config.yaml
n_layer: 11
d_mlp: 896
activation: "swiglu"
norm_eps: 1e-06
positions: "rope"
rope_fraction: 1.0
attn_scale: 0.125
init_std_qkv: 0.0491
init_std_o: 0.0
optimizer: "muon_variant"
grad_clip: 1.0
decay_shape: "exp"
final_lr_fraction: 0.0
seq_len: 512
train_tokens: 455900000
MLP neurons of a small language model. Each row is named by its layer, matrix (gate and up: input weights; down: output weights) and neuron, and shows model dimensions 176-271. Each number is 50 + 15 x the weight over its row's rms, rounded and kept within 0 to 99. A neuron's up and down rows have the sign that makes its largest values positive.
After each neuron's rows, "fires before" lists the tokens most often just after its 100 highest values on Wikipedia text that the model never trained on. A number after a token or word is its count.

L8.gate633:57 53 56 77 32 51 66 52 19 64 59 75 45 39 58 59 53 50 62 42 69 46 43 45 57 41 49 73 27 35 32 63 39 33 44 48 39 74 39 63 59 62 53 75 45 88 48 69 34 63 41 46 90 48 62 26 70 63 65 57 57 19 44 42 26 69 40 42 57 55 29 66 51 48 37 34 50 40 49 30 53 46 54 53 56 44 54 46 53 58 64 34 73 43 43 88
L8.up633:19 78 46 86 57 52 56 43 59 63 46 26 39 21 40 57 43 49 48 64 50 52 58 52 52 59 38 32 80 18 52 36 58 53 55 48 55 47 63 44 49 44 58 35 74 58 28 79 49 68 50 39 49 30 49 34 62 25 31 36 50 57 20 58 44 49 64 56 37 53 42 41 59 46 18 55 49 60 21 59 51 33 43 60 92 61 55 60 62 49 58 69 54 40 52 30
L8.down633:38 70 55 52 29 29 39 42 19 66 64 79 46 55 48 07 68 61 51 71 41 32 40 42 60 20 34 32 34 51 30 38 59 33 40 59 60 44 67 47 50 61 57 19 62 67 57 53 44 26 61 36 28 42 36 33 36 59 49 62 61 35 27 32 56 34 48 30 48 52 55 59 65 74 77 48 51 50 35 40 42 52 53 42 48 70 54 51 58 33 60 44 32 60 50 52
fires before: " is" 33, " was" 15, " (born" 9

L2.gate839:31 65 47 53 41 59 53 61 43 34 30 61 67 53 50 40 52 30 79 23 47 50 67 46 72 36 26 53 57 51 55 59 37 31 34 48 52 57 59 75 44 38 66 13 59 38 43 73 19 49 76 39 53 40 69 32 48 44 59 44 60 47 19 37 64 23 67 36 54 32 24 54 31 39 48 25 82 44 40 37 49 41 42 64 39 43 50 30 74 74 38 59 67 52 31 31
L2.up839:48 67 38 49 51 70 48 56 52 37 48 54 57 43 38 38 52 58 57 37 54 53 17 75 68 42 41 17 56 53 28 50 67 52 56 41 59 41 31 53 18 50 54 21 55 57 29 42 54 53 24 50 49 25 86 49 79 48 71 45 51 30 47 27 55 45 88 50 40 49 63 56 49 23 69 47 49 42 60 42 25 75 61 60 62 52 50 74 45 73 45 56 56 53 20 69
L2.down839:47 51 52 66 30 69 53 50 22 35 40 64 57 55 88 54 19 22 64 38 39 28 63 43 66 38 74 56 54 58 70 60 51 27 38 46 50 44 55 80 30 24 44 50 50 45 58 88 32 53 79 45 47 59 83 44 41 55 47 40 36 64 29 53 48 43 31 58 47 56 35 48 58 13 55 56 47 51 57 49 57 43 50 52 26 56 20 33 76 43 37 41 46 72 42 50
fires before: " a" 28, " the" 18, " in" 11, " on" 4

L5.gate9:31 24 57 68 51 72 15 78 25 74 65 56 42 50 31 62 39 50 57 26 42 51 72 42 57 70 60 46 45 64 33 70 40 22 63 75 32 76 81 49 90 56 73 16 38 67 56 62 44 75 57 47 58 73 69 11 42 60 39 66 60 72 75 75 44 51 74 57 24 42 61 55 55 65 80 21 75 62 30 55 55 49 48 50 47 30 53 61 53 53 53 50 14 48 38 24
L5.up9:33 48 84 48 74 70 17 73 38 57 57 31 44 24 45 52 39 39 41 41 46 48 68 66 43 47 67 40 48 41 35 61 34 41 68 52 30 57 69 57 56 45 80 52 32 34 53 55 52 49 59 63 48 45 72 39 52 64 53 80 54 67 72 50 40 56 73 79 27 43 43 58 46 34 72 27 66 53 32 63 25 43 43 69 62 36 80 67 62 64 55 48 62 35 75 42
L5.down9:37 39 83 53 65 67 48 36 18 64 86 63 58 50 62 57 39 44 57 26 53 63 61 60 38 51 47 64 48 63 49 59 43 34 59 66 52 41 60 55 68 53 60 50 22 55 65 35 40 55 72 37 51 69 81 40 50 30 60 52 66 35 57 64 48 51 71 39 58 34 37 38 62 57 43 41 57 74 48 26 53 54 39 41 54 50 47 56 57 37 67 33 70 62 58 60
fires before: "\n" 97

L2.gate703:39 47 44 44 38 60 35 51 51 44 52 57 39 71 49 50 46 45 81 31 45 48 71 60 44 56 52 27 35 65 38 60 33 53 56 47 44 44 57 56 15 38 40 61 79 53 53 35 41 42 56 39 70 59 38 30 65 59 43 61 14 49 48 31 52 38 54 51 39 57 37 65 44 33 59 33 51 64 42 53 54 69 61 52 52 33 46 43 46 40 58 44 59 54 42 18
L2.up703:55 72 34 46 24 55 59 51 60 44 48 47 30 31 48 31 63 52 43 48 94 65 57 21 22 75 60 55 55 45 21 70 56 45 41 20 51 38 49 55 50 47 55 55 58 53 54 44 29 09 45 38 47 45 42 71 69 53 48 37 42 53 62 28 46 45 58 47 28 56 67 47 44 57 66 67 40 38 67 63 82 79 29 67 50 66 38 35 25 34 40 65 58 48 47 43
L2.down703:49 33 41 73 39 66 63 36 44 24 45 40 70 54 71 47 70 53 50 69 80 28 39 57 54 65 27 51 48 63 68 56 68 32 55 52 32 30 34 47 35 46 35 65 53 37 32 51 23 89 45 58 57 52 71 76 66 44 32 54 42 45 74 57 74 65 57 53 36 49 24 51 34 60 38 55 76 43 45 39 63 58 45 43 19 37 66 39 75 40 42 46 57 55 43 42
fires before: " to" 45, " in" 7, "ed" 5, "s" 4

L8.gate83:63 55 55 57 54 49 26 43 33 88 44 60 64 39 38 60 31 37 43 83 64 48 56 75 39 55 72 54 48 51 47 52 59 24 42 54 39 51 71 47 33 54 51 46 48 52 43 35 41 62 64 29 40 45 69 41 57 52 64 44 55 58 65 37 45 57 47 57 50 81 59 56 49 15 23 54 59 47 33 80 23 31 49 58 81 56 43 33 46 37 63 33 26 51 56 55
L8.up83:40 50 59 75 81 59 50 26 25 67 67 53 26 41 33 54 61 46 13 53 53 41 52 43 59 66 16 32 67 53 26 41 33 09 54 31 50 63 55 61 67 35 38 48 57 57 37 48 46 45 75 28 66 30 57 31 29 84 34 61 48 51 30 24 72 61 11 17 20 22 63 45 39 54 52 50 57 60 51 34 33 32 28 93 65 45 68 54 21 36 34 68 41 49 50 60
L8.down83:37 51 43 76 58 34 65 68 56 64 70 25 45 19 34 41 60 45 35 49 43 58 30 64 41 39 23 46 25 68 46 26 76 48 34 53 68 64 42 48 54 36 69 67 63 32 44 16 53 30 59 51 47 47 58 45 65 15 40 36 45 40 31 29 53 49 78 63 52 50 53 12 46 56 33 45 44 59 49 26 68 44 34 61 51 36 57 36 52 42 54 57 43 27 52 47
fires before: "\n" 55, " is" 12, " was" 9, "|" 5, " (born" 4

L7.gate228:30 79 69 53 41 74 39 51 43 41 47 49 44 39 53 45 43 52 60 50 60 44 60 55 23 30 31 45 18 50 59 47 57 08 40 41 82 49 73 39 46 29 40 52 59 70 33 53 51 56 63 14 51 48 56 68 52 65 53 13 62 45 43 59 32 33 57 59 60 45 48 27 51 54 39 81 37 33 54 16 23 42 30 60 66 53 64 34 68 55 74 59 30 39 35 67
L7.up228:76 74 57 63 39 46 50 66 35 57 39 58 17 15 71 66 62 41 60 54 40 64 39 59 55 51 37 45 49 68 40 41 47 30 42 18 56 59 63 45 64 58 61 11 47 68 54 63 46 49 43 42 57 69 69 61 79 51 49 50 53 60 55 78 42 38 65 46 75 56 60 47 68 65 52 50 20 49 58 28 35 67 08 38 49 82 50 61 73 76 80 32 51 33 14 54
L7.down228:51 43 55 55 74 22 53 43 93 36 44 43 38 65 45 51 53 51 58 50 42 63 55 63 58 56 60 68 53 41 53 54 68 86 25 76 25 69 29 74 20 59 50 47 39 47 42 43 40 54 46 59 29 73 40 33 80 68 69 38 67 68 36 41 55 28 49 32 55 71 43 59 33 55 26 26 25 39 17 72 46 59 30 15 44 44 66 25 47 33 55 40 51 62 53 57
fires before: " of" 56, " and" 8, " in" 7, " to" 6, " for" 6

L8.gate245:46 37 34 49 64 53 72 56 45 67 27 64 24 58 31 70 65 48 43 45 60 54 60 77 61 28 48 44 81 61 38 52 26 49 40 51 54 76 52 53 37 37 66 39 36 52 61 54 36 53 16 39 59 83 76 61 77 22 46 44 66 71 42 68 42 62 65 49 52 54 65 76 50 47 60 62 44 49 25 48 50 63 59 71 50 78 54 57 72 44 46 47 43 68 45 09
L8.up245:80 42 35 46 76 48 69 68 58 56 55 46 48 61 41 80 30 47 57 58 59 60 52 44 39 29 40 33 40 52 69 61 44 38 44 60 66 39 80 66 72 71 50 35 75 45 66 29 60 71 77 41 78 45 63 24 76 55 49 51 66 36 46 46 37 37 30 62 50 61 26 44 29 59 44 52 63 67 29 65 26 71 66 59 74 64 52 22 67 62 26 51 70 74 31 60
L8.down245:48 36 71 62 10 65 42 47 39 48 68 52 37 60 40 46 41 74 42 55 67 49 70 67 54 38 19 61 59 50 87 49 91 65 52 51 39 53 57 41 04 28 50 56 37 35 43 57 61 42 32 46 82 53 26 38 62 38 40 25 54 78 55 28 35 57 36 58 48 37 54 43 75 79 45 66 55 59 46 62 43 59 46 40 33 69 52 52 52 63 56 29 78 58 48 55
fires before: "\n" 59, "-" 9, " and" 7, " ==" 6, "." 4

L8.gate539:64 59 50 57 47 57 53 55 36 28 72 52 60 38 76 29 64 52 48 35 40 17 53 58 47 64 47 49 55 55 67 69 40 53 46 38 50 50 70 53 25 65 48 62 59 37 58 62 57 65 52 32 46 37 50 22 48 56 23 29 68 57 49 32 40 39 45 81 52 26 71 68 35 37 71 61 57 31 47 56 39 57 30 58 48 66 37 60 67 41 54 37 48 49 52 42
L8.up539:44 48 59 80 72 46 47 61 10 48 49 32 48 52 61 70 33 41 42 46 64 42 35 61 62 55 68 40 34 62 81 53 44 51 35 33 29 31 54 62 52 45 47 81 09 19 71 37 62 39 61 32 24 51 30 58 69 60 46 62 56 76 47 21 65 82 69 45 34 50 74 42 68 61 30 39 52 40 54 49 40 43 60 47 36 56 17 44 55 76 36 53 49 55 58 36
L8.down539:88 38 30 53 63 79 53 49 45 61 70 46 46 41 62 49 49 40 11 32 40 39 41 70 66 39 21 62 77 68 65 61 51 41 41 63 61 58 61 39 26 52 49 41 48 27 77 33 61 57 51 43 46 77 46 70 81 72 67 49 49 61 76 50 44 74 42 59 59 69 59 43 45 46 63 73 61 68 34 61 42 58 50 53 29 49 30 36 63 27 51 52 60 74 56 46
fires before: " |" 99

L5.gate400:55 38 26 44 70 59 43 41 27 40 44 45 59 66 27 47 35 51 67 21 68 34 27 27 40 54 41 51 35 61 60 55 42 28 44 39 34 53 82 52 38 60 49 38 49 54 41 86 53 50 65 75 48 41 63 71 66 50 44 59 59 28 40 45 33 41 00 76 33 60 85 76 44 53 53 61 45 36 20 44 73 19 74 32 38 39 63 58 68 42 61 40 52 38 49 54
L5.up400:57 41 52 44 52 48 78 55 31 41 44 65 40 25 54 55 83 20 49 20 29 46 36 63 53 61 65 59 40 45 43 35 58 52 32 59 18 51 49 55 48 37 65 34 51 58 51 33 46 45 49 40 73 36 73 69 46 65 40 81 54 72 54 19 49 31 55 61 49 33 56 64 29 71 69 25 42 40 64 56 71 49 69 78 53 56 77 36 59 47 29 61 19 60 46 35
L5.down400:74 44 51 57 39 40 47 40 56 43 47 49 26 63 39 59 54 54 44 58 48 13 59 35 83 53 65 51 43 53 46 57 33 40 70 41 65 54 40 46 42 50 83 58 48 47 53 57 43 52 61 49 46 52 71 52 51 44 62 38 50 42 46 27 49 45 35 33 79 78 56 63 55 63 79 48 43 59 40 42 43 67 30 60 58 49 19 40 55 51 24 67 38 24 38 66
fires before: "\n" 30, "==" 8, " is" 7, " was" 5, " |" 5

L5.gate555:49 47 78 55 43 41 84 58 02 71 72 65 67 52 41 63 50 46 70 42 51 36 25 53 50 64 55 72 60 59 69 54 43 59 44 41 48 43 63 31 43 69 46 44 57 38 57 35 25 67 34 21 61 48 34 34 34 62 78 82 59 39 46 42 74 47 63 44 19 48 23 50 43 50 47 28 79 26 48 40 50 44 42 35 39 64 52 33 45 44 53 38 35 31 49 45
L5.up555:63 44 83 00 70 49 40 59 38 64 49 67 31 35 64 38 75 69 69 48 61 18 50 53 40 64 59 69 58 67 48 28 59 51 45 52 53 46 60 21 47 56 35 47 61 51 61 39 54 53 51 45 55 58 61 58 56 57 37 66 39 53 25 86 45 40 34 51 39 69 46 50 42 63 55 27 72 68 42 62 62 44 51 32 45 55 37 74 49 61 64 63 56 42 22 51
L5.down555:56 26 81 59 67 41 50 59 37 33 60 41 36 34 50 60 36 46 43 40 50 65 44 61 51 43 55 44 53 37 83 57 49 43 53 32 36 48 61 52 49 91 52 29 45 38 49 53 51 63 25 36 47 71 49 40 71 32 65 66 47 79 56 64 50 62 53 69 30 32 56 64 62 63 65 65 69 41 30 30 42 40 78 37 19 52 42 77 32 35 83 36 78 41 42 47
fires before: "\n" 24, "In" 10, "He" 7, "On" 5, "==" 5, "M" 4

L8.gate488:58 61 28 50 31 52 43 53 58 56 45 71 27 63 56 61 76 44 33 34 33 25 50 44 62 68 24 73 76 40 33 59 48 33 46 62 39 47 72 48 45 62 16 39 63 42 27 58 57 40 33 56 46 29 53 47 55 64 56 45 50 53 22 61 36 40 48 57 56 51 35 27 33 33 41 60 22 14 29 40 40 74 48 46 57 59 44 56 57 65 59 82 57 68 75 68
L8.up488:46 75 34 46 27 33 46 78 71 49 49 54 49 40 63 45 39 41 56 18 56 22 73 45 48 72 62 39 66 46 66 62 42 46 45 54 32 42 43 56 61 61 42 41 63 39 38 54 84 35 65 48 51 78 55 49 51 49 42 52 31 55 28 71 44 72 60 62 45 35 59 62 74 60 55 82 49 50 45 52 62 73 45 73 62 57 23 38 53 70 48 46 75 69 46 65
L8.down488:48 36 60 66 65 55 47 33 81 46 47 41 27 68 63 60 54 50 49 41 57 21 35 38 41 86 56 45 71 43 45 79 47 48 42 59 46 59 57 46 54 51 41 63 32 45 50 37 39 42 53 57 35 50 71 13 53 23 57 35 41 31 35 55 26 52 52 35 82 49 57 40 52 77 51 64 64 42 53 51 30 48 30 44 57 42 53 54 27 24 42 73 83 58 46 53
fires before: "s," 24, "s" 21, "s." 13

L2.gate837:32 32 52 76 51 50 63 46 45 42 52 23 70 38 37 37 40 69 43 63 51 49 38 49 25 55 53 37 35 93 54 41 60 37 57 50 56 62 44 56 55 62 31 54 44 62 52 46 45 21 54 35 36 26 57 28 47 41 58 57 65 47 10 29 38 55 42 38 52 70 56 57 43 33 51 36 66 40 46 47 58 60 48 62 66 46 55 40 40 45 30 61 59 53 55 58
L2.up837:64 29 57 70 42 27 37 34 63 70 29 40 40 68 50 35 53 60 65 65 54 43 42 32 30 40 29 69 21 66 35 43 64 43 39 51 54 34 83 49 44 69 31 31 64 58 32 62 56 49 70 44 40 23 39 54 19 24 92 55 83 61 38 37 48 44 65 52 66 60 45 61 60 32 38 55 48 48 41 25 36 42 57 60 47 56 33 56 39 45 59 72 84 42 53 73
L2.down837:48 07 26 66 54 52 32 43 44 50 41 26 47 28 35 39 46 58 58 33 29 47 50 31 44 18 31 72 43 48 48 32 56 47 59 33 68 48 55 57 31 18 30 51 52 45 47 49 45 41 52 30 30 70 55 43 53 65 52 15 73 43 47 59 43 63 56 59 55 44 63 29 18 53 37 62 54 58 78 46 59 13 57 78 43 49 43 51 22 71 73 23 49 46 45 45
fires before: " the" 55, " of" 4, " other" 4

L2.gate308:54 48 13 52 55 51 69 62 40 51 53 62 29 28 40 54 64 81 34 75 65 64 37 53 63 82 39 54 61 41 54 41 58 60 46 70 18 39 51 43 49 50 42 51 54 47 31 47 69 49 36 26 33 43 40 43 75 48 31 90 56 58 34 58 43 32 19 37 45 18 54 60 40 79 37 68 60 63 23 68 51 55 32 40 39 27 35 53 54 73 28 66 61 30 51 37
L2.up308:43 69 43 63 71 61 63 71 57 64 49 39 29 37 63 53 81 59 33 73 78 58 48 65 60 66 60 62 16 62 57 45 68 48 43 65 56 55 37 47 43 49 62 63 36 58 40 40 47 53 67 57 16 49 60 44 64 29 47 77 45 52 29 50 38 42 39 41 54 35 36 52 73 52 64 35 59 82 32 38 27 68 53 35 41 77 63 48 73 48 48 68 46 54 61 17
L2.down308:52 83 38 47 92 20 32 75 45 59 34 59 69 59 65 66 51 78 21 50 34 70 34 50 34 33 76 44 41 55 41 42 44 42 50 38 45 19 73 51 61 52 75 52 46 44 45 31 46 29 69 61 49 56 39 51 56 48 49 39 64 53 65 35 48 50 68 50 50 47 70 99 42 49 55 52 67 64 52 61 44 44 54 80 44 54 39 64 25 37 58 43 65 37 23 59
fires before: " |" 59, " formal" 6

L8.gate581:38 32 62 45 16 40 69 52 55 69 70 37 47 54 62 29 44 75 35 65 31 68 42 58 51 58 42 52 31 45 50 36 65 51 46 58 42 47 31 49 40 36 30 52 60 31 25 70 37 57 51 47 49 77 53 26 53 37 57 76 37 54 71 48 52 76 22 50 39 35 57 42 52 62 43 48 62 60 48 54 52 53 66 43 48 43 58 56 77 26 62 55 71 59 26 41
L8.up581:48 48 58 34 44 41 66 60 38 66 74 63 47 48 63 11 63 50 44 72 45 48 38 51 29 56 74 52 47 39 68 45 67 41 59 29 51 45 48 66 60 57 41 26 42 52 81 62 38 46 57 28 23 44 46 58 54 66 83 28 63 83 46 43 33 49 31 33 61 61 53 65 37 59 19 47 54 65 33 37 36 52 38 71 33 73 66 29 54 18 49 42 69 57 61 41
L8.down581:55 58 22 67 44 67 23 43 47 70 40 59 33 57 54 68 41 45 66 36 32 52 40 61 28 65 67 48 46 35 62 38 43 52 84 43 40 52 58 62 36 39 34 70 40 43 61 62 56 24 62 23 36 29 57 54 52 50 68 56 56 31 93 40 51 50 54 38 53 54 40 29 16 34 50 47 36 72 37 58 60 62 83 59 36 66 42 29 40 29 68 31 54 72 35 22
fires before: "ial" 22, " of" 11, "\n" 10, " in" 8, " from" 6, "y" 4

L7.gate504:24 33 47 39 38 42 53 60 41 60 50 42 71 47 51 41 54 53 56 31 40 55 23 49 62 68 74 65 46 31 56 68 58 81 64 41 34 58 54 55 41 40 30 51 67 65 32 95 33 54 54 62 36 51 71 45 78 56 47 47 52 56 74 43 38 51 40 62 69 61 49 59 39 48 31 35 76 49 32 65 47 61 54 54 33 55 38 69 44 38 43 59 56 48 41 08
L7.up504:63 31 41 46 41 80 53 52 50 53 32 50 59 36 35 18 34 54 38 63 51 51 46 33 50 50 51 38 58 31 53 58 72 67 05 52 66 16 50 35 63 61 66 37 58 67 31 56 27 47 81 48 63 46 59 79 61 48 70 20 60 45 47 60 35 65 49 37 25 41 35 60 72 66 27 47 43 26 48 64 81 47 63 44 65 52 50 51 41 69 23 49 57 25 62 55
L7.down504:40 38 72 63 57 22 39 38 25 53 59 26 57 36 66 68 55 50 40 38 36 42 23 45 47 29 31 38 62 40 57 29 51 64 56 55 71 47 49 52 61 74 85 41 24 25 56 48 52 73 59 51 72 14 34 64 43 58 49 83 68 65 31 70 75 29 71 34 30 72 37 61 60 63 66 42 35 30 43 35 40 72 33 65 54 29 77 49 58 24 00 55 63 44 51 56
fires before: "\n" 84, " ==" 7, " and" 5

L5.gate398:56 44 63 22 58 65 48 71 21 68 49 51 51 58 44 52 70 47 43 18 41 56 46 53 39 56 34 27 57 66 63 63 44 16 78 53 49 37 70 29 51 46 70 28 52 47 85 56 33 51 69 46 53 84 62 40 34 74 34 78 47 88 35 38 66 37 68 75 31 50 26 62 52 45 76 45 75 44 24 57 21 62 36 48 36 48 63 41 29 68 57 56 31 49 41 45
L5.up398:43 27 54 38 54 62 53 43 75 69 41 56 53 46 53 46 65 60 45 20 49 42 47 50 57 32 48 17 40 60 40 69 55 13 65 43 39 38 66 51 61 50 71 26 68 70 55 53 64 57 74 54 41 66 63 42 43 66 33 58 33 68 34 52 26 48 55 64 47 38 47 76 39 58 79 34 48 31 20 71 32 52 38 62 65 44 58 53 59 74 59 39 29 12 36 28
L5.down398:30 50 70 38 52 56 72 62 65 63 40 54 41 49 55 58 61 40 43 23 67 37 49 43 50 36 56 26 38 64 42 55 54 24 53 47 44 56 60 48 61 54 62 31 64 52 50 40 71 54 57 55 58 60 65 38 45 67 39 67 44 61 51 52 39 52 54 64 49 37 65 71 49 45 76 46 48 48 27 48 41 61 37 50 67 52 68 54 60 53 60 53 52 33 51 29
fires before: "\n" 98

L7.gate593:69 71 31 65 39 67 40 49 35 03 50 26 44 32 54 78 65 56 61 42 44 43 30 15 12 70 70 76 27 41 35 39 43 61 68 36 49 63 41 51 55 49 41 57 41 60 23 68 55 84 77 55 32 56 51 08 63 62 50 28 39 54 41 49 21 76 38 25 71 29 49 81 40 54 66 64 65 57 66 54 45 48 59 59 41 59 60 17 62 75 51 51 56 64 39 47
L7.up593:58 79 33 58 44 77 61 43 76 36 42 60 66 46 24 73 40 53 32 31 53 53 56 47 51 80 54 70 53 44 70 71 55 64 54 39 24 43 66 56 40 48 64 39 32 45 21 45 54 51 35 47 47 61 70 30 68 52 65 27 51 42 37 44 53 55 33 25 64 63 55 70 64 62 41 64 48 66 49 30 57 65 53 62 48 71 17 53 46 71 58 52 70 63 47 45
L7.down593:21 68 69 37 23 46 52 44 51 38 82 53 72 58 39 83 31 52 58 47 27 57 32 74 11 41 66 57 43 68 35 64 43 59 48 53 51 48 37 43 26 41 43 32 57 16 62 42 72 62 61 85 58 69 37 27 61 29 26 44 29 16 20 58 42 52 38 54 61 40 74 55 64 52 58 28 51 69 56 59 38 44 41 52 47 92 31 57 67 62 28 58 47 64 34 41
fires before: "==" 51, "s==" 9, " and" 6

L8.gate113:46 64 36 42 39 52 46 43 22 60 60 20 52 39 40 45 42 44 46 29 43 69 47 70 54 44 50 47 64 74 70 45 25 51 41 68 66 35 63 48 31 31 67 63 69 56 73 45 90 25 48 50 43 62 54 56 54 47 54 59 50 74 37 47 58 52 53 39 60 41 72 62 57 48 51 55 73 38 53 46 48 72 37 37 80 55 44 46 38 50 37 40 42 43 24 52
L8.up113:74 75 31 21 48 39 68 64 39 35 53 51 77 44 69 27 36 31 42 58 35 38 31 55 74 27 50 68 49 42 56 59 47 38 43 18 59 64 49 57 47 79 66 27 59 27 66 78 32 56 64 47 39 48 44 46 53 55 72 58 63 36 39 39 53 91 59 39 71 61 35 61 55 79 68 64 25 44 69 55 59 53 80 47 39 67 58 55 50 36 59 55 51 35 46 60
L8.down113:63 52 46 55 46 47 55 50 38 52 46 39 64 47 46 45 70 31 51 58 35 58 40 49 45 42 39 35 61 57 37 49 45 97 33 11 13 44 55 24 58 75 46 33 42 65 57 51 59 60 55 33 71 48 50 38 70 52 47 91 55 51 36 37 65 50 72 54 70 60 57 49 64 29 52 71 34 55 56 48 27 63 40 38 45 38 51 39 45 45 37 60 43 64 51 45
fires before: "\n" 70

L5.gate383:29 68 78 58 63 41 50 64 55 45 59 69 37 17 54 60 55 51 46 69 59 70 41 55 54 47 43 52 35 50 47 61 53 63 42 60 51 74 23 40 31 34 73 55 62 21 39 59 76 53 57 64 48 70 82 37 39 40 39 67 81 28 54 72 39 48 56 60 39 74 35 42 65 40 43 45 61 66 60 49 59 74 61 53 41 49 63 55 50 28 56 70 60 42 45 53
L5.up383:37 47 57 16 71 52 39 53 59 62 44 64 45 18 67 83 60 55 59 27 51 70 43 38 45 39 28 55 38 70 73 51 68 53 30 58 68 49 42 32 49 44 74 33 61 25 75 61 36 54 63 25 55 69 61 52 25 51 49 26 50 39 77 31 48 30 43 47 27 44 54 45 31 48 58 58 66 47 50 66 77 34 57 40 37 45 71 52 36 56 40 58 25 45 49 60
L5.down383:42 40 43 72 66 45 63 69 41 65 49 50 33 72 40 49 31 64 77 38 67 61 56 47 59 64 47 76 45 51 65 52 30 31 63 39 40 76 49 62 41 57 45 62 29 18 60 51 40 48 61 45 55 71 43 48 06 52 37 45 29 64 33 42 69 43 68 29 62 38 62 49 42 65 61 45 46 43 43 39 21 52 44 33 70 60 66 47 48 55 67 44 57 57 25 86
fires before: "\n" 29, "The" 19, "In" 9, "-" 6, "===" 4

L8.gate273:66 46 35 65 42 74 69 45 26 47 38 28 59 57 39 74 55 46 22 44 43 31 51 68 45 58 64 54 53 64 92 80 68 44 52 45 32 43 41 47 34 58 53 39 67 39 61 44 62 59 67 40 76 31 50 33 19 67 58 69 63 58 35 24 50 43 48 37 40 35 51 34 47 47 76 53 76 38 49 48 41 38 60 70 35 56 86 42 55 64 53 15 49 55 58 42
L8.up273:46 55 42 52 47 31 65 45 80 55 37 62 50 49 56 61 57 35 85 65 59 48 61 17 57 43 55 67 31 15 61 29 67 48 33 35 32 38 72 64 55 56 44 45 38 61 53 78 64 06 43 36 36 46 43 53 72 59 55 65 46 25 27 22 30 61 44 64 60 50 44 51 34 44 46 44 57 32 38 47 52 46 28 33 34 61 23 41 44 48 43 36 70 60 40 58
L8.down273:40 44 76 42 24 46 58 70 06 39 61 90 36 59 39 55 37 50 57 41 38 59 70 45 38 40 48 52 30 32 47 61 44 35 45 53 49 35 67 65 53 69 59 35 39 53 44 42 44 52 18 52 48 26 36 60 65 72 36 11 70 38 59 81 72 52 75 41 72 46 47 59 17 25 29 45 54 56 47 45 57 48 63 57 70 55 80 45 52 21 41 43 71 64 45 56
fires before: "\n" 64, " the" 8

L8.gate284:61 48 40 42 54 52 52 36 64 57 67 57 53 33 37 55 63 44 55 29 52 25 49 34 63 52 60 57 29 41 57 37 70 38 37 52 53 51 44 58 69 52 64 71 58 23 64 35 51 42 35 48 53 49 55 61 47 70 29 25 15 50 30 48 53 49 41 44 45 10 39 39 69 54 60 46 56 59 33 66 42 55 66 35 62 47 40 38 70 58 54 40 55 74 60 43
L8.up284:50 52 65 19 22 46 50 50 17 37 58 27 36 28 74 65 48 52 44 61 29 38 42 59 33 40 39 52 34 62 44 30 56 65 49 71 90 35 41 36 53 65 60 29 66 41 51 39 54 74 46 70 50 63 58 50 56 35 26 25 34 41 42 51 39 54 33 43 61 41 23 67 83 26 54 42 52 73 42 75 30 41 69 33 54 40 51 38 46 45 46 39 45 51 70 63
L8.down284:48 49 47 53 73 57 43 25 67 43 68 21 72 52 45 50 53 60 69 49 81 44 56 59 58 20 46 35 44 52 66 39 36 56 45 51 32 56 30 39 47 61 48 40 48 39 65 41 52 37 61 25 28 59 40 39 39 60 39 69 50 28 40 38 56 77 35 37 48 62 69 45 51 26 54 49 52 61 42 36 42 63 55 49 60 50 39 43 64 52 54 40 58 54 36 57
fires before: " |" 49, "|---|---|---|---|---|---|" 6

L8.gate270:90 67 62 35 58 59 49 76 50 41 51 30 68 44 65 48 49 44 52 53 39 50 56 33 60 36 30 47 68 55 35 45 35 48 28 55 54 52 65 45 63 24 36 50 72 34 40 56 53 21 72 36 49 34 25 56 38 53 41 50 54 39 47 54 76 63 54 39 44 47 86 81 35 26 36 85 50 57 39 38 48 80 29 81 29 63 53 33 57 73 57 51 31 71 48 33
L8.up270:57 65 66 51 68 36 16 67 47 29 48 51 66 51 26 54 43 64 28 55 56 54 60 49 65 37 48 27 18 55 44 49 61 41 31 40 51 86 66 59 37 49 37 71 64 39 09 44 48 62 77 44 38 58 46 80 58 53 41 35 43 46 57 40 39 64 39 56 67 80 65 79 61 46 61 43 46 47 43 73 62 63 37 63 27 68 59 57 78 45 48 87 30 22 46 70
L8.down270:23 34 45 54 43 33 53 46 57 66 55 48 45 58 68 56 51 38 46 49 38 63 68 52 47 47 82 37 73 56 55 58 45 59 25 19 58 63 38 63 46 44 32 37 52 39 64 45 58 54 66 43 59 42 14 31 53 50 71 76 56 47 57 34 32 51 18 65 20 30 59 94 59 35 30 41 52 39 58 41 34 32 45 59 28 69 89 72 77 25 55 64 25 73 14 50
fires before: " as" 21, " in" 21, " on" 12, " with" 8, " for" 4